Weights of a small GPT-style language model, trained from scratch on English Wikipedia: 12 heads of 64, no biases in attention or MLP.
MLP neurons of a small language model. Each row is named by its layer, matrix (gate and up: input weights) and neuron, and shows model dimensions 368-495. Each number is 200 + 20 x the weight over its row's rms, rounded and kept within 0 to 999. A neuron's up and down rows have the sign that makes its largest values positive.
After each neuron's rows, "fires after" lists the tokens most often just before its 100 highest values on Wikipedia text that the model never trained on.

L2.gate103,196,221,206,181,201,219,197,236,230,196,184,217,198,198,204,213,184,170,239,229,187,239,191,215,191,220,176,197,214,197,217,244,207,201,220,188,178,227,193,224,185,207,240,198,220,170,216,195,167,211,213,226,191,171,181,235,206,220,200,229,210,245,263,218,185,220,211,177,179,178,219,224,207,213,226,184,239,213,200,215,228,196,206,198,182,207,244,167,203,176,216,202,188,200,180,203,186,143,181,207,196,197,226,186,225,189,203,194,218,220,222,194,189,167,231,196,205,236,186,229,213,173,225,209,232,218,207,197
L2.up103,171,192,173,214,190,182,182,194,225,222,158,202,188,230,175,203,196,198,193,213,189,170,219,194,211,212,186,179,178,216,191,235,206,182,199,197,200,190,194,214,178,220,227,221,219,208,242,202,199,187,211,190,215,214,207,218,200,182,224,218,208,203,146,205,196,177,205,209,201,206,164,189,181,228,198,207,226,201,242,208,199,213,232,257,201,216,226,173,166,199,219,188,206,201,220,207,190,205,188,243,208,189,201,222,200,209,164,189,197,182,234,194,202,203,192,191,200,192,201,203,169,234,186,207,170,196,176,200
fires after: "\n", " (", " In", " |", " S"

L2.gate1478,229,173,218,220,220,210,211,186,208,195,205,168,193,212,200,197,224,193,179,217,197,213,191,194,211,168,170,228,209,209,204,234,232,183,220,213,195,185,192,207,205,201,190,199,205,223,212,198,203,224,173,228,186,203,167,206,222,228,209,204,219,182,229,206,217,227,194,212,225,174,155,174,208,190,222,217,200,224,180,164,195,159,150,209,218,216,207,215,194,184,206,218,221,233,159,185,199,192,183,219,237,181,178,227,157,206,195,192,204,223,195,199,213,205,196,204,190,202,184,203,202,203,204,182,197,205,208,166
L2.up1478,212,176,181,210,215,177,188,165,179,211,213,179,173,219,167,210,175,198,189,229,218,160,191,211,182,177,199,196,171,226,203,186,209,196,240,216,189,194,188,204,184,199,222,205,185,202,194,202,201,202,198,205,230,205,187,214,220,183,202,192,212,207,219,221,212,165,199,228,196,173,148,185,236,209,227,190,228,246,186,177,259,215,177,179,192,232,195,212,207,180,170,194,205,203,145,219,157,170,215,166,226,174,241,189,185,216,239,189,216,231,192,203,209,230,202,208,197,220,203,184,205,186,229,176,177,207,208,190
fires after: "\n", "-", "==", "|"

L7.gate181,195,181,185,195,193,227,197,211,181,214,211,223,207,183,233,224,218,251,188,173,216,206,247,185,191,195,193,196,203,202,190,193,198,214,206,195,216,232,219,204,198,190,206,216,178,188,215,223,256,203,222,194,175,207,215,212,200,214,188,194,173,184,167,189,192,201,154,230,202,225,184,152,220,208,204,235,197,174,182,200,196,202,194,201,226,187,198,216,204,187,156,150,200,185,176,184,214,166,254,206,195,204,188,251,205,152,208,202,159,197,192,206,171,191,195,230,210,212,219,204,208,180,186,206,206,204,214,185
L7.up181,211,199,222,194,189,203,192,182,212,183,202,195,201,204,210,256,255,175,243,222,224,211,205,207,189,207,198,198,181,212,178,201,217,205,184,206,204,162,181,206,217,206,191,213,185,234,206,240,195,200,179,192,180,199,170,219,186,190,192,220,214,197,218,204,174,183,205,184,185,208,194,199,191,221,205,177,201,190,182,197,186,214,222,202,177,214,195,222,167,200,220,196,202,213,207,207,195,239,163,252,223,171,186,176,155,209,173,195,190,194,224,221,194,168,225,219,178,204,195,179,199,204,219,205,177,203,238,221
fires after: ":", "°", "3", "0", "1", "′"

L7.gate1063,199,209,160,182,199,238,178,221,224,224,223,194,157,195,232,210,239,192,195,190,211,195,203,204,233,206,161,186,197,206,175,202,192,226,187,224,208,168,170,208,187,208,180,187,198,202,187,167,180,208,168,205,204,197,218,215,202,191,203,197,217,249,195,208,206,214,178,196,203,196,177,214,233,200,187,214,193,191,182,200,218,195,205,192,227,201,178,154,206,222,196,218,215,232,210,192,214,198,205,195,184,204,182,195,171,197,210,176,188,167,185,188,219,184,209,248,162,199,213,216,193,170,133,204,165,194,213,191
L7.up1063,210,196,196,196,159,181,180,214,201,202,200,212,173,188,213,228,229,208,180,172,210,180,224,256,194,201,239,168,181,187,209,181,166,226,179,221,193,153,184,206,184,193,212,212,185,201,217,179,231,220,185,187,205,178,204,203,162,219,190,236,213,183,216,185,193,242,202,184,229,205,201,185,209,189,193,200,216,223,153,160,209,163,188,196,218,202,197,209,221,193,185,187,193,202,196,214,179,197,173,193,226,210,213,208,144,208,193,167,224,161,180,186,207,173,219,186,181,242,170,195,207,238,162,197,195,217,197,218
fires after: " ", " -", "3", ")", " |", "1"

L7.gate275,201,167,202,176,199,188,175,224,162,203,172,210,185,224,195,204,221,211,218,171,182,205,220,173,170,195,177,194,165,182,177,212,181,216,193,210,187,201,205,200,169,205,203,192,177,197,169,203,191,213,201,196,207,224,204,225,216,215,192,206,196,159,183,205,185,201,214,215,196,204,220,167,193,176,172,194,188,184,158,213,196,211,183,213,179,237,210,234,210,210,225,181,195,203,222,175,220,191,211,205,198,182,185,207,195,214,177,203,157,221,229,187,199,201,197,221,203,230,230,187,219,226,210,194,172,213,183,176
L7.up275,203,190,191,206,208,196,189,222,159,177,182,199,241,159,203,198,183,207,231,185,210,206,220,213,187,182,174,218,182,217,160,229,178,200,222,222,220,166,220,192,207,226,220,199,198,236,226,193,197,196,180,192,224,209,206,177,200,196,214,229,200,182,221,207,227,211,198,185,216,202,201,171,224,225,208,179,223,200,185,208,196,193,230,152,211,221,224,210,199,165,185,151,188,192,178,214,214,193,188,206,191,212,151,212,216,229,203,199,186,209,195,146,192,190,208,185,185,211,215,247,198,227,200,189,220,191,211,217
fires after: "0", "8", ":", " U"

L2.gate1208,192,205,228,211,175,184,195,204,217,204,168,187,206,189,196,191,221,174,214,193,193,236,178,162,177,218,181,188,223,189,177,217,206,189,196,212,199,139,212,236,189,191,217,211,185,194,210,203,182,212,184,182,168,219,197,191,190,218,194,229,192,200,184,184,178,196,228,209,197,214,200,201,188,164,217,170,226,139,193,194,208,199,194,191,184,209,236,157,175,205,190,253,211,209,190,210,210,197,194,235,187,228,223,212,187,207,198,216,201,193,183,170,198,202,204,190,178,210,214,223,169,201,197,192,185,165,245,180
L2.up1208,224,195,216,207,200,192,219,168,181,233,198,182,197,185,213,212,215,194,182,216,188,198,222,183,166,190,214,185,200,156,182,217,171,171,232,212,230,182,216,185,240,191,186,211,158,223,227,192,206,175,183,170,215,178,202,159,175,181,189,187,180,225,208,199,202,186,167,200,204,183,202,207,208,215,187,179,193,170,200,231,230,176,198,178,194,194,188,208,178,209,176,226,209,209,180,217,174,214,185,223,186,193,258,185,184,177,195,178,174,192,208,213,196,190,217,168,210,184,198,233,199,256,167,207,181,191,178,189
fires after: " —;", " |", " —", " ", ";"

L3.gate1196,201,246,198,198,246,190,207,196,191,209,210,212,168,238,198,226,238,131,217,186,203,175,179,227,182,169,221,197,193,202,206,162,187,217,176,208,196,223,161,204,213,170,210,211,184,200,198,217,238,192,188,166,203,187,210,219,204,226,173,201,162,194,226,215,202,215,197,207,212,212,194,176,196,212,162,179,194,205,186,196,223,174,194,194,212,219,200,211,180,199,192,198,216,214,207,179,211,180,211,186,186,209,217,184,198,204,184,207,209,199,206,198,227,236,161,210,189,219,173,219,195,189,196,182,183,214,194,228
L3.up1196,188,180,167,192,201,208,226,164,209,178,182,224,187,197,219,225,210,209,230,200,217,191,200,181,202,200,207,175,177,193,217,194,200,232,210,187,224,213,209,243,165,189,176,178,176,184,221,176,149,174,206,190,209,210,189,217,191,228,199,203,208,209,198,185,194,227,212,235,178,212,212,165,203,222,205,196,189,202,190,167,201,215,194,211,190,210,195,152,212,199,252,213,183,223,233,196,226,218,167,198,183,236,184,193,197,183,222,166,169,179,182,209,201,201,158,173,223,219,180,219,225,189,170,154,190,194,220,200
fires after: ")", "7", "0", "8", "5"

L3.gate820,225,196,187,227,230,188,221,214,203,232,235,196,178,228,201,189,183,211,201,198,174,166,234,197,191,203,197,158,199,199,222,173,217,206,194,170,199,169,221,192,197,187,252,140,178,172,230,188,191,199,196,195,194,181,239,181,200,215,204,203,188,219,218,208,199,201,184,238,189,203,193,172,245,169,184,206,228,220,231,202,184,167,162,217,194,189,183,221,228,169,202,182,192,221,207,199,194,168,243,231,169,205,172,194,222,205,193,169,187,191,203,211,163,215,202,224,163,197,207,216,214,217,199,210,194,220,200,154
L3.up820,241,208,207,203,236,197,213,216,206,200,195,196,193,201,242,200,193,193,219,187,183,190,177,184,187,236,199,196,179,198,212,192,215,201,190,177,221,181,205,178,193,213,210,172,199,201,206,195,238,206,179,178,213,174,233,208,209,182,228,196,189,209,195,206,202,199,183,187,205,192,179,194,233,179,263,195,206,222,187,207,191,221,245,172,231,223,190,247,220,169,186,199,199,207,231,178,221,227,204,254,181,206,180,182,194,204,215,162,243,172,189,186,161,214,226,228,179,201,173,181,192,226,185,207,190,196,195,176
fires after: "\n"

L3.gate648,219,181,218,197,186,202,213,204,206,184,195,214,197,188,191,199,208,196,200,239,193,201,195,205,186,199,183,217,197,197,216,203,213,180,204,172,222,196,183,212,145,201,178,260,219,215,142,214,243,247,204,175,187,230,208,194,206,212,205,198,233,183,232,201,210,199,223,197,181,217,222,194,228,209,185,218,208,207,231,184,202,191,182,188,232,201,206,190,217,239,226,237,214,204,239,221,227,171,214,195,191,216,208,192,194,191,187,219,175,198,199,186,181,215,166,218,193,196,192,171,219,188,190,196,185,233,234,188
L3.up648,184,205,214,190,164,180,230,227,247,185,178,223,172,203,192,187,212,225,198,199,203,190,203,194,199,203,201,186,221,214,225,158,200,169,227,175,209,167,201,212,149,197,202,212,157,192,198,206,198,171,227,203,242,189,216,216,200,206,196,189,200,200,230,196,222,179,178,219,186,229,165,194,216,202,185,201,212,191,237,216,188,193,220,198,176,196,150,219,216,196,175,237,202,208,181,227,198,210,214,183,147,162,190,161,184,206,207,219,200,206,231,222,191,214,187,199,144,205,230,214,205,205,201,207,172,202,207,214
fires after: "-", "′", "|"

L3.gate707,188,172,223,261,199,191,181,182,205,234,193,199,210,203,165,192,188,180,216,238,171,225,183,195,207,202,170,212,224,175,195,195,198,178,225,184,153,173,204,227,174,174,200,202,208,229,198,190,149,202,215,213,198,203,220,188,204,160,199,193,197,204,197,215,185,192,215,211,208,182,198,204,199,192,204,206,193,181,219,213,212,229,196,220,215,210,225,224,210,188,209,216,239,190,179,197,184,229,208,195,239,216,220,188,220,213,209,175,179,204,212,225,203,191,210,199,193,200,187,215,210,192,221,215,204,183,180,177
L3.up707,154,185,180,214,179,200,191,208,207,219,168,228,191,221,178,208,187,221,234,202,195,210,174,164,171,164,160,179,214,206,179,195,194,205,153,200,195,182,206,184,205,185,203,166,204,193,195,187,189,208,195,168,167,206,192,216,182,203,204,204,173,211,234,205,204,186,211,225,187,223,218,198,194,171,219,216,229,198,190,183,218,212,221,199,211,177,212,187,212,244,186,220,193,212,206,189,184,201,238,214,193,209,213,197,246,198,189,192,198,207,183,229,217,192,207,182,206,235,210,177,210,199,191,220,179,170,193,186
fires after: " was", ")", "9", "0", " (", "8"

L2.gate1449,197,199,156,206,202,244,169,190,235,207,202,220,191,202,187,204,180,210,218,201,209,223,209,219,221,194,183,244,185,176,203,197,182,186,195,207,204,216,195,177,174,189,205,213,228,143,178,205,214,222,225,171,182,197,203,190,212,184,221,207,211,216,203,216,176,177,211,200,211,213,194,177,188,203,185,212,204,233,187,181,181,194,223,220,186,232,210,181,200,222,249,205,219,166,206,209,173,214,190,198,185,208,202,190,224,190,186,181,170,186,172,209,165,239,171,232,151,220,228,220,174,230,193,207,214,178,191,192
L2.up1449,183,195,155,211,175,207,215,167,245,170,194,188,205,156,217,211,204,185,208,235,168,198,171,210,178,216,166,233,181,176,199,210,164,203,200,213,177,203,174,177,218,194,183,194,196,205,207,179,219,232,232,212,229,219,149,200,198,196,225,193,189,215,215,209,215,189,196,184,198,222,211,202,213,224,203,187,215,175,241,184,174,228,192,213,225,214,180,183,220,213,202,220,209,214,220,176,189,192,201,173,173,181,217,158,187,184,210,223,223,177,234,192,180,205,165,159,204,232,195,238,157,192,223,207,150,246,202,185
fires after: " the", " (", " \"", "-", " The", ","

L7.gate518,191,254,241,211,165,212,206,210,202,219,224,228,174,215,189,200,207,190,179,204,198,192,178,193,209,196,201,173,241,190,207,212,173,240,189,208,182,225,179,196,204,190,201,183,200,170,193,184,219,180,201,211,163,215,225,249,209,201,199,229,182,216,261,209,224,236,200,194,195,205,191,207,195,212,173,188,224,220,197,200,206,174,198,224,241,197,227,174,166,188,201,207,197,251,162,180,195,224,182,191,209,182,188,195,182,232,210,191,216,199,211,183,204,226,198,210,161,191,230,206,238,177,210,183,166,200,198,172
L7.up518,198,187,249,183,176,261,200,198,227,220,182,227,165,224,212,192,211,206,178,210,227,222,180,210,187,205,234,193,257,179,202,193,187,232,192,208,205,202,193,161,261,191,213,206,229,161,195,180,213,205,201,190,217,183,219,220,212,199,203,211,200,192,234,213,176,183,191,198,225,200,209,199,188,211,208,190,210,189,201,209,224,194,177,184,220,209,221,217,188,179,185,193,234,207,199,216,196,238,226,224,184,204,196,183,205,186,206,190,187,183,202,195,214,206,229,183,186,216,201,168,221,216,212,218,185,176,198,194
fires after: "5", " ", "4", "3", "6", "2"

L3.gate998,188,199,239,177,227,169,200,196,213,203,188,215,192,192,175,201,219,167,202,219,201,196,212,197,199,198,211,154,219,222,219,215,217,173,198,209,205,169,199,168,181,204,204,222,224,216,202,193,228,206,162,178,183,195,228,179,212,224,193,199,193,228,235,231,191,184,188,195,193,173,214,210,243,186,236,219,214,228,221,207,207,218,229,171,218,205,185,209,203,169,224,219,201,211,194,201,190,197,192,212,174,212,245,214,178,204,190,153,200,217,211,187,199,203,172,191,164,201,199,201,192,223,179,199,201,197,207,195
L3.up998,234,186,197,158,206,183,192,184,205,206,180,244,195,210,179,179,212,169,193,185,217,204,217,199,210,208,226,178,243,223,216,161,219,214,200,185,197,181,197,200,176,174,207,226,202,200,182,173,204,202,202,166,206,237,239,193,164,196,212,214,183,211,214,202,202,219,178,206,255,177,181,197,213,196,225,175,222,222,230,186,248,173,201,195,213,205,181,205,230,162,226,184,193,213,203,185,186,181,209,210,204,187,215,240,176,196,175,162,222,238,190,188,182,230,197,210,185,198,168,226,179,189,181,200,182,196,218,218
fires after: "\n", "-", " In", "D", "map"

L2.gate1176,223,191,225,199,167,202,214,180,189,258,184,176,208,198,188,206,219,215,219,215,176,180,181,224,169,181,192,185,182,174,229,200,209,217,206,222,183,223,223,221,198,208,229,224,187,171,227,183,214,204,210,171,196,180,188,213,202,212,213,213,191,222,202,223,200,198,164,211,216,248,163,193,206,237,185,199,193,222,199,198,209,186,187,190,201,223,174,174,165,136,204,217,194,220,201,181,195,212,234,180,216,170,203,187,205,193,209,214,205,181,157,183,235,243,179,181,229,217,201,231,203,185,188,163,244,197,194,205
L2.up1176,204,213,219,205,215,225,201,229,176,228,212,220,206,218,199,191,236,191,206,223,223,192,207,235,199,193,242,150,207,144,222,204,210,210,213,194,180,200,225,221,216,189,221,231,177,179,221,179,196,190,222,218,166,198,187,190,198,224,196,165,188,228,229,212,211,202,173,173,223,236,202,192,194,236,204,166,191,223,203,214,206,191,207,211,207,194,240,197,163,152,199,206,224,207,223,177,208,198,190,228,212,220,218,201,191,207,173,207,253,200,182,196,189,233,187,194,198,232,231,238,226,201,212,179,221,222,164,207
fires after: "9", " ", "°", "–", "4", "3"

L2.gate458,210,252,209,232,232,177,188,174,213,209,219,191,204,217,239,222,210,205,210,177,194,175,213,231,198,198,194,232,209,211,224,203,215,224,205,203,191,196,198,191,198,191,235,211,229,137,195,224,192,201,206,193,216,201,199,211,181,181,208,198,202,264,164,194,212,232,153,199,177,218,184,157,167,198,212,205,214,210,196,182,202,164,142,178,220,196,219,205,188,204,209,196,215,194,250,206,225,180,185,204,193,229,198,198,193,208,217,221,193,200,206,206,199,223,151,169,176,196,196,228,201,212,207,238,206,202,258,201
L2.up458,199,211,189,223,203,192,231,151,178,207,190,188,212,184,203,182,216,150,218,209,228,223,205,152,189,177,210,189,223,197,193,194,220,202,192,182,134,226,202,206,216,194,191,197,203,171,187,189,203,206,235,183,226,179,203,211,217,172,207,189,178,173,216,191,190,218,199,224,226,193,184,187,202,215,203,201,199,212,185,219,241,194,179,223,220,227,214,205,205,188,186,176,213,193,194,193,178,187,216,184,236,190,223,211,164,213,193,216,212,195,216,202,203,206,193,200,221,206,206,202,249,194,196,216,191,177,210,169
fires after: " the", " a", "-", "==", "The", " C"

L2.gate1391,208,204,226,216,232,223,197,189,224,168,208,212,179,205,212,156,220,207,208,239,184,175,204,244,226,204,209,188,186,199,178,209,185,201,236,222,181,164,209,209,186,202,173,192,240,203,215,192,214,215,190,233,213,192,196,214,191,196,189,169,209,226,217,222,191,208,207,191,185,232,156,162,208,211,235,201,194,187,241,208,186,194,209,163,209,175,210,152,212,207,200,220,185,204,174,185,211,188,229,217,176,215,165,206,181,186,181,210,225,190,217,199,205,186,202,198,159,202,192,193,219,201,216,198,208,211,204,173
L2.up1391,203,213,177,223,215,196,222,182,198,204,172,207,203,182,217,160,203,169,193,220,179,173,208,220,222,219,187,176,196,192,201,186,209,213,211,234,184,180,228,228,178,195,210,227,179,188,221,229,194,207,213,188,196,225,199,212,184,215,193,201,192,203,219,198,207,165,186,207,203,223,193,163,210,225,229,204,179,190,185,207,200,191,192,179,195,179,203,191,219,179,215,190,174,201,204,148,203,200,217,225,161,219,180,207,187,197,201,197,228,171,182,189,191,178,226,208,181,213,182,177,210,207,183,203,225,196,209,177
fires after: "\n", "|---|---|---|---", " |", " W", "-", " He"

L2.gate1185,214,218,220,205,170,136,194,204,203,218,205,193,196,191,210,202,223,210,215,231,169,188,187,173,223,202,198,202,192,218,226,204,195,186,220,217,220,189,177,204,210,171,210,198,170,208,228,163,195,182,196,206,186,222,184,186,210,198,228,201,195,199,220,205,238,186,204,220,180,210,231,184,199,223,229,174,181,183,213,209,255,220,180,144,180,222,222,173,157,207,176,207,172,186,186,211,221,198,176,195,208,224,226,203,199,181,168,213,209,198,197,192,209,217,172,203,203,169,197,178,190,240,212,172,195,214,185,210
L2.up1185,172,199,193,179,150,201,237,207,209,204,228,191,192,234,190,196,198,164,196,176,183,179,191,225,225,186,216,197,194,175,226,219,186,190,213,202,203,175,161,211,189,169,211,205,183,183,228,169,220,194,203,191,170,170,189,193,198,181,206,211,193,238,207,173,227,192,211,207,243,189,221,230,180,169,209,192,180,182,186,203,217,193,195,168,167,238,206,193,169,209,211,233,185,196,201,223,193,241,189,211,224,179,181,181,198,210,221,228,207,184,217,208,222,176,209,177,186,194,180,191,158,196,184,254,218,178,180,221
fires after: " ", "("

L2.gate1034,197,222,197,209,197,193,181,198,195,212,155,192,197,194,192,176,174,182,244,175,218,207,183,190,198,187,187,209,195,207,202,170,183,198,214,205,177,214,165,221,195,191,206,221,188,190,181,214,192,221,236,237,182,189,184,222,196,156,199,186,204,205,214,195,159,194,222,185,161,205,203,181,232,155,161,173,186,225,194,172,224,224,220,184,236,190,180,214,198,189,208,232,228,200,179,236,140,176,221,211,188,169,199,200,237,206,186,171,184,209,223,225,192,146,187,215,221,192,201,241,177,180,222,201,196,207,195,186
L2.up1034,184,247,187,238,164,183,199,205,181,211,176,196,225,205,186,184,204,231,199,217,201,203,186,183,178,197,185,206,209,207,196,193,200,202,203,203,169,166,181,239,217,205,201,200,174,192,239,184,179,201,211,229,204,181,180,252,191,171,233,212,171,222,209,202,198,203,209,204,209,222,194,217,214,192,177,194,214,185,153,190,230,201,197,195,232,192,189,182,175,209,206,194,177,186,188,201,185,221,229,242,195,196,168,196,199,199,188,224,210,209,196,191,194,213,186,195,206,219,178,232,214,226,220,186,169,171,193,212
fires after: " (", " was", ","

L3.gate1445,190,211,193,202,200,186,219,202,191,186,196,179,174,195,207,219,241,192,188,244,191,159,193,208,217,190,229,156,194,188,208,220,201,222,204,168,211,195,143,210,220,195,197,224,226,211,202,202,196,193,178,164,233,222,184,237,178,220,199,223,210,174,212,190,219,200,180,209,218,192,228,184,196,170,153,202,218,174,209,203,191,220,227,163,222,191,175,186,222,152,206,197,195,193,184,184,183,180,203,231,171,210,213,205,208,220,251,198,214,186,229,198,183,187,187,197,231,204,202,199,201,148,201,213,184,196,183,185
L3.up1445,199,181,203,205,182,189,185,223,189,230,209,216,200,158,196,191,230,172,187,192,233,193,203,209,205,180,200,189,205,227,224,201,190,193,202,211,172,164,224,210,191,232,196,214,200,182,181,185,178,209,188,192,195,212,182,182,155,179,192,187,209,224,185,205,178,212,212,216,156,225,210,165,215,188,209,194,204,196,186,189,229,234,179,207,217,192,201,203,187,184,190,211,196,198,195,188,186,155,168,215,216,215,233,194,185,195,234,206,182,179,198,185,182,216,195,201,195,216,163,215,185,167,219,213,189,222,201,194
fires after: ".", "0", "1", "5", "2"

L3.gate255,231,196,204,164,213,198,199,195,207,195,177,215,203,179,220,198,149,180,204,199,161,223,196,228,224,209,217,208,194,183,168,218,209,179,193,194,214,174,218,200,239,227,205,243,158,174,202,171,227,251,210,206,203,201,197,237,224,206,207,229,217,211,214,200,220,209,199,214,198,210,198,185,194,190,187,195,191,191,208,187,201,222,230,166,177,199,184,209,235,214,191,212,201,217,218,170,172,219,189,188,201,195,174,215,202,203,267,185,192,198,184,212,187,165,190,212,220,201,183,184,222,198,204,201,176,206,182,188
L3.up255,184,192,205,214,171,169,220,215,241,182,206,207,225,247,186,225,184,142,176,210,234,195,210,191,224,229,240,189,201,207,217,215,205,244,175,208,211,192,158,200,178,193,194,201,195,215,179,175,202,226,172,193,152,202,177,223,165,229,209,208,217,184,208,207,226,193,187,191,207,210,195,169,193,148,189,167,196,202,187,213,228,171,197,150,162,212,238,199,190,178,197,212,181,217,209,214,183,204,213,220,190,207,229,190,175,196,181,202,210,206,213,203,173,202,195,186,209,222,193,183,185,174,186,218,197,197,176,194
fires after: " ", "+", "0", "4", "5"

L2.gate795,193,199,206,236,183,187,192,195,224,205,197,215,216,175,207,183,184,189,184,200,163,213,185,210,211,230,199,183,219,197,191,214,213,162,197,208,176,167,171,202,201,178,213,222,194,190,175,139,193,210,220,171,200,196,214,244,210,231,221,214,161,219,290,220,241,229,199,245,193,212,209,225,208,199,200,173,211,158,200,179,188,211,209,163,188,229,193,195,170,203,210,225,224,219,222,230,184,174,145,198,204,172,193,215,250,207,172,254,256,211,192,229,228,227,199,206,202,206,205,196,214,198,206,175,230,241,174,205
L2.up795,213,201,184,184,225,174,211,198,226,211,210,209,207,201,204,203,209,219,195,177,196,236,159,181,196,213,212,182,223,205,218,208,189,194,186,228,188,190,192,207,198,216,183,208,173,208,223,184,141,198,236,190,206,183,189,175,204,219,215,189,218,213,205,198,248,237,181,192,204,170,203,194,169,202,203,186,228,167,205,187,211,206,214,135,229,224,205,206,224,190,200,212,204,193,212,245,188,212,166,248,177,202,171,218,220,183,211,228,224,200,188,211,201,207,209,180,221,221,209,201,219,186,196,184,203,219,186,180
fires after: " "

L3.gate156,167,202,222,202,198,196,166,187,180,206,208,199,210,187,150,217,177,168,192,209,243,203,203,226,170,180,222,202,195,198,194,209,201,182,178,214,198,193,214,217,202,209,203,168,201,237,234,190,209,228,182,216,179,199,179,219,200,207,231,220,165,163,176,219,165,167,213,197,187,198,184,157,208,193,200,219,207,219,187,193,188,162,193,166,181,227,212,205,221,190,237,207,187,186,225,187,212,196,174,210,186,228,215,189,194,216,199,169,175,207,191,184,199,226,189,203,178,158,199,209,219,217,189,210,180,210,166,173
L3.up156,202,186,204,208,198,198,196,184,224,195,182,219,156,204,217,143,192,203,222,208,174,172,208,232,204,217,189,213,187,215,195,210,179,196,219,214,195,170,171,204,208,185,190,192,187,185,220,212,206,198,163,171,212,179,229,219,212,246,197,194,216,159,195,252,201,224,221,170,194,174,166,233,203,200,201,193,220,230,195,173,219,193,161,229,202,218,248,209,185,194,181,225,228,213,208,219,228,209,197,192,183,196,186,214,177,241,190,189,215,190,145,232,223,185,178,170,179,193,190,172,219,176,186,203,192,211,196,217
fires after: " |", ";", "0", "-", "|", "1"

L7.gate527,209,185,150,173,190,189,174,241,198,210,219,165,211,239,216,187,163,216,178,221,198,216,226,192,196,210,185,203,204,221,209,173,210,179,211,226,218,199,179,198,207,226,195,209,185,211,200,166,208,192,189,227,193,202,175,194,203,216,181,206,202,220,197,192,188,211,216,206,232,221,229,174,189,229,177,202,204,229,177,218,222,190,214,210,227,232,210,214,193,209,192,178,189,192,201,209,221,258,185,213,192,160,192,174,200,192,224,204,187,176,225,188,215,182,201,196,188,205,194,190,202,205,189,200,163,210,227,224
L7.up527,181,220,238,188,197,241,207,180,218,195,210,214,224,162,192,207,223,209,145,211,181,210,168,176,192,219,180,203,238,182,219,229,213,204,216,229,182,177,178,217,190,185,162,221,210,227,228,223,236,206,183,215,193,224,200,218,209,198,183,191,174,203,219,202,199,189,200,232,209,170,210,194,204,207,197,195,170,174,191,189,202,186,196,168,189,217,212,223,209,204,215,188,204,192,198,139,188,165,204,239,199,210,201,167,198,258,188,239,202,179,180,210,176,182,240,205,159,167,196,234,208,208,193,200,220,203,190,220
fires after: "6", "0", "1", "2", "3"

L2.gate42,213,209,236,213,185,182,196,223,176,193,201,229,204,197,167,188,241,211,214,213,211,172,178,172,216,179,221,162,231,192,155,218,189,207,159,208,159,207,206,185,256,205,226,202,159,197,182,211,160,196,203,200,194,224,211,201,227,198,198,217,243,231,191,140,192,166,201,174,202,218,218,222,152,213,205,191,205,193,204,190,175,230,193,149,210,179,193,209,216,214,227,205,193,177,189,229,229,194,207,184,204,210,160,207,213,194,203,188,191,190,233,179,211,238,216,198,197,189,219,206,195,212,221,181,209,186,211,189
L2.up42,196,205,229,214,190,150,188,212,197,209,202,221,204,204,185,172,239,236,223,201,199,205,201,214,188,223,228,207,187,181,206,168,195,191,174,173,185,201,199,225,208,186,212,221,193,218,215,162,205,184,206,182,221,145,193,197,206,142,217,193,176,198,187,205,219,201,236,211,231,196,154,169,168,175,207,189,179,189,185,210,183,179,203,221,212,213,196,221,227,170,185,218,215,215,213,217,182,214,230,177,182,168,190,190,200,186,202,213,198,183,240,158,179,201,193,185,214,178,193,228,192,227,186,206,216,204,199,215
fires after: " ", "9", " (", "0", "3"

L3.gate1303,182,208,166,180,174,165,198,175,222,196,214,213,205,222,230,177,208,222,186,191,188,207,174,143,206,201,199,196,200,237,205,204,226,232,209,189,191,191,232,178,187,212,215,192,215,160,212,187,198,188,182,190,196,178,198,201,211,200,198,221,196,202,192,201,186,174,211,211,206,161,191,200,189,237,194,224,221,202,184,218,220,208,192,198,179,185,191,171,204,212,226,184,223,213,204,200,195,204,215,211,183,168,193,180,203,174,219,211,209,177,208,191,177,207,152,227,185,187,211,189,213,206,171,205,160,151,213,241
L3.up1303,162,183,236,190,168,207,196,207,210,225,210,217,217,174,200,191,246,192,190,198,201,203,194,221,229,185,238,203,181,190,195,180,188,204,153,155,218,194,188,222,217,204,190,221,211,174,190,197,231,194,210,232,193,222,188,198,198,176,190,169,204,182,199,156,201,210,194,208,220,212,188,192,224,227,206,193,196,206,195,217,199,210,176,191,206,216,184,212,215,176,187,213,214,190,221,209,195,221,208,193,170,171,217,173,199,207,197,203,185,225,240,188,220,149,188,164,153,179,196,225,213,213,200,198,208,204,181,207
fires after: ",", "1", "2", " ", "9", ")},"